Weights of a small transformer language model.
Size: 14 layers, width 384, 4 heads of 96, MLP 2304 tanh GELU, vocabulary 2048, 34.8M parameters.
Training: a variant of Adam for these matrices, 271M tokens.
MLP neurons of a small language model. Each row is named by its layer, matrix (up: input weights) and neuron, and shows model dimensions 240-335. Each number is 128 + 24 x the weight over its row's rms, rounded and kept within 0 to 255. Numbers have three digits each.
After each neuron's rows, "fires on" lists the tokens most often at its 100 highest values on Wikipedia text that the model never trained on.

L5.up1557:107113114097127124163120184099131145164118097124064129130141106142125107177105117127112154119133181146124134166125100112121098157135121180100163128135175098157108110093082104151150108150131115187162118131181143130159117097143128145132144127141144155148144109137117125095163120110124148202
fires on: " Mi", "u", "pi", "om", "time"

L9.up2262:157158142172137129109122076124144160101153148118080110120168131108119127151091144118147073164109135123131160171123110139179148095097097134118165111121171129171117116137152132114141091123102095156102109108122163101130165144138143126127144131114122108126112102131132145141157131128103124129
fires on: ".", ":", "T", "d", " ("

L9.up1488:112119125103129100133138127165117171111145066130136100117136085141101164121127098084105097099101135106099133093120129104134147153046100154129100143101129113141155132125134133169152114114073139110157147124128100165136123126116105108175105096132143099095119131136175160152145119134091122152
fires on: " University", " place", "ju", "cur", "r", "g"

L5.up981:146135118141159133117165123146118152132069101084105104145179157152143159154130118164106105103104098135136129122129076094068094121160124136164123144084145113105090097143121146167186120141124134129080129106154136147128145125124101145142116147136109134149076128119128173116127135138111076155
fires on: "ch", "d", " 17", " 18", "den", "43"

L5.up1528:089131106152155178165089118100106138097141131135070107143119117168155135144164112194139083146163113132126135145130104150144118143128132130148106151129133121194123130137122166127138187107135125116063087131104158108140105139108117117153122148149096074098135145102098168123108135105138120137
fires on: "m", " as", "ed", " Pla", " Le", "ition"

L9.up49:141203126122190172117087092111150155111156108142115106120126126117124122115150117142140101119132113114120134149123095135147135083112170122126136128137153101165092152123118152111112131109120149143124140174113133123121121090113090139112130127133136139120136128155108144204139105106091109156
fires on: ",", "t", "n", " ", "l", "com"

L9.up2210:138139082137095099098116110102102160149107117117092172089120162132098101170144141160126078159147128126169114131189144102124117124133168124175116142135108133130109129105157100132103140147152103072086098106125110128124116117099108131123147135140111110085133097131146118141153114163132118136
fires on: "ad", "ur", "rm", "li", "am", "u"

L5.up1619:126137174168112126104166130150142159097124154114146167159126063128134141151144126132148118135133152145108127078144124140140097133124126128102112111128094116103125164132096071142090148127156174120125102132107129130143165148134135137112118176145096167125154111128125093114106136128095172141
fires on: " by", " to", "k", "in", "ger", "ct"

L9.up31:128178144126169158133129139112156121074119118147096130089166121155104137157103105145138123104121135139098133126115106153132111119137117114135106142147111114134171143099125166119149146148103112118096122153123133127100136129130160112102137143142114150107128150156122141135115135147149148149
fires on: "ed", "ad", "at", "i", "en", "or"

L5.up1283:113110068117122157120147142125124158102140153127162122137112145156110154085106115121116127125097148150141093125118088123146110192133131104120133114160118076104160125173156132079121134152117131120103151121138152086128150128131127107142139149089162155162139101110127151124179113118128058116
fires on: " represent", "age", "ent", "%", "per", "par"

L9.up576:127136121112140111124106129151125156166110109096115125110140122113125131165141118150176074165110158086174132083119155125161128120166157128139073141150153124152136132128113120076149099091092128141148093124135143141141133121083119100124120126090054120112144132142129108139184130142098110121
fires on: "e", "ut", "co", "t", "ne", "c"

L9.up1746:118199095141133163091117145120119173110111119112081106140121154140082097141188135118185120139124129186158161133140077141134147140132135156125108150103092119141169110138110122107111114132122129156147138139151160115134174119128128113097108092124144137150109134130124111141129149134066140153
fires on: "li", "ro", " of", "port", "ur", " pro"

L9.up2008:118143135134127090094105092122103120150141134080132110134152137085141117115147082118136138127134144110167087156117150117139111141148169109126124134194110171106152082123159195106117152161139162119138144123160112137133205089099136143120140153132154165111110100101150133142110133137073116106
fires on: "al", "er", "ve", "as", "man", "ed"

L9.up2267:120116132122121133117141095120166122111164144103164106114153079110099133132138130142126123143125122148128123139113128116146131116160134105153116114130126140123132112197103118074125123175126127151130139073170152105145128104139130131138140091147131137147108076154152106132149105129126084131
fires on: " of", " as", " ", " in"

L9.up263:111139135159108135157140119117143120150194125132078174078158153137113147153177103109117082159157128121147106105133080134140104103136127110101122137130144129152096089114174134142090152149173111092134153116077112117163127101140141137134158121147091125101080133140201150100134164174131135130
fires on: "s", "ur", "li", "ri", "lo"

L5.up428:136112080127113095120111135155136116135142112143134092093092059138151090122109153111092137130182070132088156165150112093130150134114143122135129124095116150100159088118117131120144136118127116131141142122137147101123142198124091095132091115124136217125097148087123097113143116109119140156
fires on: "b", "id", "=", "to", "ko", " well"

L9.up214:128145111117099105118156096139105109111127111119161129115109122135127183106143136155121142120167109128160148133153091153117157126155116126103140151104160143157157136130124160147119140165120155152127103155090123111127167100115096126145124092133149091086147143098112112103119158084114144129
fires on: " an", "'", "n", ")", " An", ":"

L9.up664:095167104106102109118116104163126090127167112115181106103149112123122089124148127152115126127157159090131114104157125121155145125105116078147117111125192151147130132134140146143141127122172133126180156150116156120121114118152112145131096124155133107104171110172138154113122149120077144147
fires on: "ed", "ri", "d", "t", "re"

L9.up290:108153143186132137129118125088143163113161151184138159104109136138120108146176074081153147117111131116093126111122091145129147155114134092109156134128142157167151176131118123114089147126145103148098147085096129149118162108113135141199143114125153150125146098078167110144140151143094149168
fires on: "li", "ist", "com", "c", "l"

L5.up154:131168130147145087132149089144138122141113100133129109135119132138109107112110114145189191113147148138119128110148109125125140143159143086150134147116158184136093118121131125108165135135142104150123137113133116142128104152119134108132142143136135141166095139117157113122144147133111115095
fires on: " ca", "ag", " mo", " south", " through", "gra"

L5.up1044:101103099125113119115120120149166185185101115131118129121111146130127136108121142149110118152114148110110139144154153134125107115138143106151122116138106125142140141139123134120157161127137104103133180091104136113129193114111159097130087127164147116091139100127118108147170159125137138134
fires on: "se", ":", "ation", "in", "ach"

L9.up406:143136125152208113131091106134135111097107145114113085143162108084119130115158134146137067138110117130128100132109080117148155149102133102142170152106126116164120169119152135086155086120131108139139166143131123124147131124144143101114137156130117094098112106109147116135146108151137181170
fires on: " (", "N", "P", "R", "T"

L9.up1555:123200119150133094096122122100147164130117080150156131103094129113138112093133125116113139184104161133100124126088130150155180140156140121145138191108126119122084129151129142112106151122145131131148123114101117176122165125140142072167137100148093160105071114116115153143130153123077134132
fires on: "n", "e", "k", "es", " ", "y"

L5.up1982:134123108098104130146129165116118152108105149112113141096131140121115112116129133146117090124115080111103111135093166140119166135126119111117129124158103083177130114109150173165132123121151163115100101086161154124150140065159077124118137136082106132163150159147145144142160144144132141138
fires on: "\n", "s", "38"

L5.up1211:097148130175158146157071117129135143172111127097137135126119136140134113134132176109141118121125119153076148124164164149099161112125123123137138116161104101104082111199142102126136119156128170086110098066128170124163141136134124121131124132129165153154188140137133158097164152143142138088
fires on: "d", " \"", " +", "w"

L5.up1442:141120136116141120117127140121136091148091114120101110125156142110160115135124111140126152131128158148124158096148110101092143156139133163156112155132144125084082106087133141113146135142129111137136107117092090116103144118181144139130151124134091081134166125119078138149086098123143133134
fires on: "in", "ive", "ine", " home", "ri", "d"

L9.up1039:147095130110153159101152121102085110136106116113132116148122147159147106124129097132139145151124147104145164090135182131126156121091116136141178132126162150096129140119119104125096116135161156084098123159142125111119158159104104119183140127129123127118144134118160105123177129164120122134
fires on: "w", "th", "c", "st", "p", "en"

L9.up720:102146164144107110130116147137111126127099157144178155100131119109141145135110131125156118179103113101091118124119162145143107176135133075105148180189103127094103137165106130083071110129123140117120132111089169122148132124123105072128144125118134140095135130162096108141129127150155143157
fires on: "y", "s", "a", "ot", "am"

L5.up1774:130102122086101148126135154120119112133155118145104122131145141169079126122091121119119144106121141124138159133129146115146138162106101116126154147098088139110099134087138127159140129128152125097139135167118166094112098105129127125126127153139155157141122121188137129134134137132133107141
fires on: "cu", " close", "il", "way", "ation", "ant"

L5.up192:144117142124147133157072142093151148138129148097105141106148109122145114133113117127116114119079100132121133089091112161135124116152119124093158138149095094095123133157143145188104118112116092094155098125151178130145136134146113125106147124109160108135180157085163150089154118120127172117
fires on: "s", "man", "d"

L9.up1319:163116165113174138087147106106112115110171176148076097136101131121101128129120095110147161126073140100181152103113153134125138176124105154164148132185171123156111119113111099149107139126095111146109090161125142073115119118126135129148124120148128148156099124112129111120127143194125114097
fires on: "p", "P", " film", "en", " P"

L5.up2247:130148143143138094164122131107078159136088145125158113136131161111141073171118130123065136113155155093104125074170139102083141165148157117143125120151126114139126130138101152102133095160079151080132122129130119140126140097148123129131130143136124159151149108121112139124135094179128133147
fires on: "de", "ty", "mm", "ive", "ix", "er"

L9.up2227:146137152134129117177133106097137144121132115152123101108156100114145105115123137127149117109139160105100137149165083128102120157136103122128128121076152146148141114122118108143157149134082127066082175125145110098134119118115149145130096087140137105125125158143127129117125094142130145163
fires on: "o", "s", "al", "fe", "e", " lo"

L9.up1900:142141177137136124145171101145173091119122151146142127139106144138125144120104127157110102112137095108176107123148133174093143149157154121118128094091146146124143119121145082152140134157122129079154135112141125129123133091134139151132113099161106141134140141152099174145134121169130154193
fires on: "e", ")", "ra", "o", "ed", "tra"

L9.up2189:153134128156134137109145096119140130122144115135133093133119138082105157106122106121103123151095117089138150106097134117116154134084166126118108111150125135161098111119144135078099086135142108149083104156125146118111102149124117102136149143147131080119101100144162128118150155166148131155
fires on: " ", " f", " p", "f", " m"

L9.up1934:137135129111114140122137107121145065113103113152140132136099130188117115167136144123137138144161158126139076116103143140118124157083126125112113108118142092122158118103151125119089137100149153099146096106123096131138120105142095118150114145147101130133171094122109081130102148157114096123
fires on: "–", "f", "lan"

L5.up751:111155109138102144138115129146157150121100135114187135176135149112109114110093136142145151127151101151136111175148138089110123132168141131111149123114146092123133149100146106117156080160100096123100133149167107167133159090131144109152137135100117142097105160108119140133139120120134096126
fires on: " Ab", "se", " fa", " Fa", "š"

L5.up465:107138173189133176159095142125093117133085109131127123148153120131131126095148147111142184135119094131107134194135103114155120177122150145100132130133115106147101102141130150145100098108110111163161119111108107167123099120113123122119115083135153143150170149114134132152128094108128135097
fires on: " other", "ang", "il", "d", "ran", "or"

L9.up1346:091132109112153119135133097129079083123098116124173145128121148121110136190123107097117116106097144075158149135140105130118151157126105149099100105134139118162150132154178117127146123101128154119132143168106109163106124092112129138143135102136115109120086144172150078134139136168149141125
fires on: " and", ";", "-", ",", "ur"

L5.up364:132178131139143151152088127129083069121162126133100090128099146168153120162132127129119098123107096114149123096114080169129152105153156152131153106130127140156102148127135127165102161148108149142106121146107192098131128093163137152126137138106113158142128156131131156144124106137126149104
fires on: "an", "ate", "ment", "p", "ition", "ed"

L9.up274:091162123113192132114106094109100163064136157129121117164125165141085114146166120134112122147144159127174115103093100116122099122158116068095117134146156108137138145110150140102118156140169094138152124092145093123115148131098098112139116094124113125110089129165150092155099111141128110158
fires on: "-", "re", "'", " −", "s"

L5.up232:123116151140136102130163158151145135162108154131143100162152173107102142122062119105163157144116180092164147117152166155147149082123141146136118166173085146102142158118154141185116156097122140119142138152135140135102138154112119122141139160137149101095151143132151099166151128144131152119
fires on: "2", " se", ":", "ve", "88"

L5.up256:122153142130130122130131153141101170122125116125063132164147087125105143161137097125148130151142105091117136088100143121142142151117144110085155119151110119070090119149132148124132073138079093109120137152135185129102128103152146131134145118108135134182114145116121140124176150123140119131
fires on: "ga", "ook", " as", "d", "od", " Sea"

L9.up2142:099164126138130125140178145136104117140175095104123124117091107159114136111131182110123123137157113063147157119134148096150107130148131119164112164152117129175086110150150151112094129153115112121154127111126187145127125153154105146102132099161116106141166139130155106106105125129111102151
fires on: "ed", "li", ":", "bu", "ted", "an"

L5.up515:119126110142083095130110143156108129163114134104141129147109144119126128128169114101122133127145119098135148133103116128119101150193119149135136099156157134102166136079183113110139103131101123144149138139129160176113131080137139128111130147159135169152179103162114100128148165123132168140
fires on: "ke", "to", " Ben", "in", "y", "D"

L9.up1159:122159163142126104142104116121131145120116109108107127108148137111122152125123103129107108130121184121122114150133139153091143090131166067136112149149131126153107110151127118169139139112146171152119144135139150158149210115116112143154092085125160106088097122142127113171143112053117140154
fires on: ",", " and", " 1", " |"

L9.up2224:108161143165146124138109161140147111094113124129090127113189149118144135081145103165149140100121131154102121172123132112151134139102154143119127191128169120134113117142128188122103114157153120144119113155138165113132122126153129121120130107177142085137158135154165176160106138119095110138
fires on: "or", "l", "d", "co", " in", "t"

L9.up1208:107110099139087118139105093130104103157136124116145145132142125126108123147147135137145131113150137125117112091136127152157127107146125112144120148153145180122158107116175104127116124141135146108185183101135119121141116097105084128145134144114104119116134125159084110084135132155101105124
fires on: "re", "ri", "fe", "r", "ly"

L9.up334:150150140167144120082124131085158094164122093130111131118125164079129134110150109129146190151132129139166128121135110151142096169137092090086129153089133136116114118166110139106160198134156137118163146108139088137144115089123132094118136140143119133118120107133140119130157139124115095169
fires on: "'", "ing", "s", "les", "]", "ci"

L9.up465:133152115164123143152125112141095150134117128170139140118143126100146148132108159140155135141077104145079139094114172111078102181112134120126129159096120114087117126158112143123155143157111126116155132124135139139137141112100114146122129128121132139113125083150122115127130104110134127138
fires on: "w", "y", "ea", "a", "ay", "i"

L5.up1448:135162124193105126146088153127101085178116119138162112125113106130073078131153122130068129109096144100169130103126087137116099158132115129113159169113093095153134110104090102135110115114128102131137147153134125141113171090132162123112120157155151188139147118124098118119192125146136153133
fires on: "N", "ang", "G", "er"

L5.up314:087165144105160086150130139139120126137096151124142126163135165136162115148122091135135144139123122110102106111164159134170102155151109138125112143195110121145112145065107155145118106143124117137136175118102114171114069159120084101104152140127151141118195139116098120133138100129133107110
fires on: "hi", "er", "ar", "town", "ja", " village"

L9.up747:115147106118130081117107110101141089092133066069135112094177139120142110127111115123154187103120153156163106162104113115099127147122118105145110150123114164133131131110152183125113144150118129111141115157175140100148156106111113134155127095142121124149134159167150102108135129127138164117
fires on: "er", "ra", " |", "al", "or", "ri"

L9.up962:091141187092120113117119116153124136140134116117088106114128126113083153166187148151148124180142171125137114092124130096135143178099128123123123187109156121153084157152098131129126106126139154113125168090128105102130113132102119108135125111110099126125100099142137107130174141118106096100
fires on: "t", "in", "ci"

L5.up121:137138121148124140098159113103155123134127143139117157131110108111101156150126094148110139129166135128111089166149139122133096131145107169087130094147132118153121136092141116108079163151103106135129102140124125122137137103124169107107110134138142061167144105201124142142104123098132124183
fires on: "a", "land", "l"

L9.up1133:110124137048117116068128157122135140112130093153120094111125140115124142150114164150101098171140155099113106109138153141127132142094141104151096139145162154121091176182113139123091124152143129094092122075098096183140168130133149148134096147161116140108118071135114145103137136135107109126
fires on: "el", "n", "d", "l", "t", " "

L9.up1816:138130183114123109100159116075154123142163138110142117098125065132153159135153158063081115122129101090166124137095140143139127110157108105148145106137090136191074068135153129111151151131151150129154186143115161112147140131107135115112150134176168150101143088156116127093107107096161136120
fires on: "s", "an", "e", "ul", "en", "ed"

L9.up2199:077117134128148152127135113158105162155138134155117118148136145130061142157160152128131143120113162139135108134100089139174108113144100107127121125133124107147133153127135063190100132121153082106122163123105102160126135106108144139140117072141128154126155118131084144155133141148128120177
fires on: "re", "v", " h", " pre", " po"

L9.up948:106187121139109166108124136130156135100136160070107123151140094132091098161164113141116110120160140124162136142131104100162101100162194089170164158133090176178094135141146147121128104134153131142124149110102112134151126131116100131151150118131135129104118128135090085143100122117143090137
fires on: " dis", " un", "-", "n", "re", " it"

L5.up1156:090094143142146092102116176114111094076146164108112126152190127166136097163103135124087128125151130107158111189142127120128120157130159136138153081111138074167109092108102105099166123128089118094087100165131108115169191129140145139114103132105103114136121131124127185147126156081149126135
fires on: " of", "un", "aged", "ft", "en", " can"

L5.up1515:100145139088129131110101124132115089115154126100190100156111151128117129140117121123154150166143140113091106087101119111101144110173159107105123114140151144103154127123188121151118184145127130126102096146147176155117144107128087118090130114118139146101166109112121132166156148119137151165
fires on: "ham", "ain", "in", "gan", "h", "y"

L5.up483:113112060093087121154145132100152114139119112124152132101144122121122170133168147094125109149124115162081140169096127132137111148129113115125168158125108100140148128080160138131127111128069101116102158137120109144117082127110122115098130122109177158124151147161086114118137116127118105100
fires on: "==", "ing", "\n", " have"

L5.up538:117112129137115120157112136095127120106108124150109119189163136093088142118106121101103174119149164142120120153148122146143205163141111169128141128124158094134085132127120159133109133122142118119123092131110163106150129129132193114128114150146141091150146107121123113119204146095123169144
fires on: " vi", "ef", "ea", "0,000", " 10", "ance"

L9.up153:105168162131135120117143136117150151105148149121141108120113129123115135156141088145143087104110105140115153129139101103142186107092123126147117131176156114168147182140135124120122158116135108122133145132129123095137130086113141123160091071143123120109105129124157096092159132158124101121
fires on: "re", " trans", "gre", "li", " between", "c"

L5.up112:124141141164097142141086132132140125091091146135144149090126094130160169190136106117113141123121130120158160107163138115142149114173152153142120089164119116114126120132100081140124122158112142105167108121143111083158100143100113140124137154125080133113140156158095119131107155178122145130
fires on: "e", "ge", "qui", "gi"

L5.up2089:103143083083125156190108114133088116156117138127122102122123136073160132123186098159092096141118112156091144100146127116125152173134124162096195114159150115106128078133076168136132071101138139131115123139130102126091127143155054098116123103127121131146127135137138144137112117150110119114
fires on: "ch", "19", "ation", "k", "In", "u"

L5.up1706:079126152088141097193115138130155102115107140125151109129122108107162109133119103110121156156124106120066121104125157113172095118125144152131118094149156089111145080062148189131136161140124107137132147124121103137117141145167096103116123073085120125169159124104145180154083131178119126114
fires on: "i", "u"

L9.up1577:122147154115146114123137125141140156112142172128154115106140106116137109088123122149094102136126093113143130128107121114123189157107128165093113142117149125157089146152127089102087127124096157140120140103128100085129119170138130075118137078188152085153139077113193108142158186141124066135
fires on: " ", ".", " as", " p", " wrote"

L5.up491:114104122102140111112125156105101154100158109113160113090133130147175133138154123112098113143131114090127131161161134137144114127106151099144148132085130123156148138112080128120103159142125136134098120117129107137143114127150081140125083139145111087120096119134114148116107163149112102127
fires on: "In", "==="

L9.up253:137158123146186157142113097150146135094135128129125120129113113101081104130123105106121106096145136135095166155069137121128127169138099146132120173092094097133100153157150155138091135126136163112121128097136179096112101097113112155138126082145123146118108140149157107104098126131082140145
fires on: " of", "n", " and", "an", "il", "x"

L5.up298:096096158106111162133147119076098116180155137136149106077143156116124149128148155122159097132136095136117111145163138131093132156188109132127122158152095126156126117121145145109151097151125121137145121124131104110131144146144101158104104125135131116116137117148125108168140151131127100147
fires on: "or", "ual", "se", " Democratic"

L9.up1674:138146126096073188076149130107152157167138113109139126105160141086150124119200179108143156170127149053157095117124106116169160141183143102128099105139121118139081133131139095116077150149148118081129137133147127098150141121127127113124133141101100135114101114105122126124118159214081128108
fires on: "p", "g", "ri", "s", "on"

L9.up295:116175136130101077118127106151085092160143128160137133140131073114104141128121111146126115124121138112144182135121121150091141167138113128124140119116176130150136134117146146156119119133082152132183151196118109094134145125109074115126115094164080137075093142145128080122131139142128139116
fires on: ",", ";", "–", " –", "98", ":"

L9.up452:169113128130124124094150134105157107134110102141115105151149122128128101185136151102146095136112135127120156133119132136106108138120125116120157142150116137175088115169138152060117132096134135085106148113148166162143129103104075143117108114127160142089127147160156142104168171134133133102
fires on: " Go", "le", "il", "li", "ly", " An"

L9.up1234:109134124127124118138146099117133127148160142153153109093102140126108145095131110106143151161162139147100155157156125168107126158140085101111137131069112138125131140173154140096122101180114136131121151104120141098120175092119136136115113144140120128120139112106117128116126173136110148130
fires on: "or", "er", "se", "el", "e"

L5.up1445:122172138111102120130107149134124143096134154146124132111105157135136096139156150138120140132125088097137075101120140113084104127096090098132115103126164100116150070131188103174131121110147155169118163102152154111088148142157099124126158099100108116174111115155090141117154115120138119136
fires on: "or", "by", " Championship", "im", "mo", "ß"

L5.up1723:130143154152165147170085139112109145145125133134162101108164075086105144159114131106108144157123144153155116095118183133095116120190143173121106117127102110111104126114126156113173145122132099081139113134118120168121105159122166145144122136195132133132079111127143125095140147160131151107
fires on: "a", "l", "le", " —", "se", "tra"

L9.up1071:127116144094199123129119153099126110098145115094159130095124154138136103121144107130126091099113119113162161122153140130136125133055130155109112122095177164128128072166143111132100134116134090137161139151130140127120122141113120099163138125173134119082141118175119134127164124136105150137
fires on: "-", "ch", "c", "w", "b"

L5.up2032:119143123180173130131077121104136105092092149146146133107099137156129089162123100130118140124113096139090136144122106123161114083105108134114126179125124128120167156165141123132147153157108093145162135142151157140130118133135129106103166124118135166103141151131140139132109138097133105129
fires on: "age", "ation", "e", "ure", "ling", " control"

L5.up1404:112095134127120063140129168115158115114114133133159110066075134134168119130074114158126129145172114096116088104136130101140119113120165130121143126116098078144151084104132131123131125126157104106131153117156119162120142164101129124151130167156133136159142128134147164135163119137110118085
fires on: "i", "le"

L9.up278:153122140151158131138151099036109129093108137149174125119136107141122151129166117096099145126104150117140126137139141097123146099106126163099140128196143132124157103158110199105162168146147086114147140134151160114115126114113131119143154107138138150118143139132094145097143151102116100125
fires on: "===", "e", " of", "ation"

L5.up1127:146144166138171139130130127130168128109154145166145134102155079101121124165120146143113137147160134109167118156158155129128104136149153166112148109120150084132087157102139121097157137111122125118131094106154152101120113115136154094126157153148163152142170108117132109128111105059133160150
fires on: "l", "re", "il", "le", "or", " final"

L5.up2212:169164078126112126120141139113077119099127128137146099070129131100106079138122129120156110140140143098115100107113129097183102145127131148141095138116125139160123169117164117124167143149157143159177143140135125133160125115097112145081144157124095148157158163123131156130132120149113126139
fires on: "duc", "out", "ach", "or", "ers", "ent"

L5.up1585:136127108137178162173131150119155160140120159138129141095153135136136132148128147103094152108128143128095136118150090148130119139100156153116086095152109097140132130151098135155105070126159154148160120111139143111136135130094163129132126098138143105105109126120155109136150149093111145120
fires on: "s", "ed", "-", "94", "93", "90"

L5.up2061:154099182149136124168147091150137139129108104137146140121108141104108192114126124104121152128112100142132145149117101149128191167162124146103116146156133086156117061120084122099138116136143140127108118134155079098103136117140141115157125105168123130115125107123071102128172128128133072126
fires on: "ho", "ing", "equ", "ig", "ating", " —"

L9.up731:114162132156102118105136092156107139128160116091140132143148137136113133127149112133158110083125130094128121120140161097105120108116126105134110171123136131114098156177174141161092138179128166142121117136082115125129140082030091136106108122108156091090131133147103129167145126106115118110
fires on: ",", "en", " |", " which", "|"

L9.up1315:113136165089107127119158122144106147115105109136151110104121096148144164133105139142102139116137086128168103137093151100116175072126151138136122121140131181126159141181136123144108144160135132143100130145097139170128147104132123115154131128089154110146134131142114131107166144108108132153
fires on: " an", "in", " are", "n"

L9.up875:115152134105152129113143124098103155117162114120106111122122145141134103136154130115146127123109154162153145110120129108102160096117154130137083117131140127188128155160131116114117117142155103144148074110102101125133152113113106120091149151149114125154163137141143130147093154166114129162
fires on: "li", " ", " of", "la", " by"

L9.up25:101129142128145143133134138136070146113159165157134113097143109162112115110104111152114121151153116137124107102083165124121136138116097115076108173114141120108114141127133103147167169108147154129121181131117139150115115115139121102124140122136094166130150117115137117161085086155116121148
fires on: "s", " d", "-", "es", "é", "x"

L9.up1521:162137154138155138108138132086119137166077098093165119102132124067133151117144115170155107147144137140138109111155134133142102155154145103083121122121162161119139119121111127129116106128124149109132103158114155131173142118100139142122125137138157139077115097184141144131165141111095152137
fires on: "s", " G", "il", " and", " Go", "ing"

L5.up49:140120161141186123132108121123132162107089146155174087108139145096133121119157126142119065123087142136103118079105124121130103089142135130152135109110141134070124089112125088166111133125131135134136144142108152147118097130115094156119137151141132113122127129093134115167098124148114147110
fires on: "ing", "ed", "est", "li", "it"

L5.up1200:130137130123187112172125115143114139115119122122092135170149119124088140133115094117146141121170128127096161120117113142106129155144121158124156155107113118150062128141157173153124163142118139116135110136090181073120114106169179109132121183168117167158125116158122139138177133151131105101
fires on: " Al", "d", "il", "n", "ra", "ant"

L5.up667:145148124145145114146133167126127168131088137111124136134140128116112164146111100128119152106102127129060138138194166125087146155143161126146105125145130130123148148100148164168131102175096162149112115139108116151115098101102135141134105111146138150105097127164170129146110149104133101109
fires on: "ish", "ed", " ==", ":", " –", "-"

L5.up788:134134147082146080147139155126115081085108111128116148114138132109158133147115099140088090131131154154123121068128119124083106142138104102168099114068152134123174122085111157077105095136117120118136114131158089167128117130140099119157125140128061139129156154148122134137135152142140120111
fires on: "gu", "ger", "ive", "ven", "in", "y"

L9.up2052:106158089154159141149129113114120116071109067103150127105167103134130117103168127151131143147138182122124094129109154142116160112147160125132115075106120126113144086106175124090142123110140160136142082127151124110147139128131111130144123148121113148138125099130105107158096174128110109157
fires on: ".", " win", "n", "–", " Ma", "s"

L9.up1423:089123124147198137094138161094131122135126136107153115130125103135105076157110126119120098109145118126137147118101112095144140181105110116102095182083134167122140185147116136120134154128139129125102182112174132127124125102162125126156093113179160140117094102114118115163130137108130125116
fires on: " \"", "-", " in", " ", "s", "ward"

L9.up1757:143118116148100104156120134111090126123114119114119135128122157122149119116155147184121139119149169090173089081140089108145157116141143118175113159120179179116090132124152132123135079155162155137098165138168111145171123098161103091137127157120141101082152126152142121134105124134150160159
fires on: "s", "n", "re", "t", "it"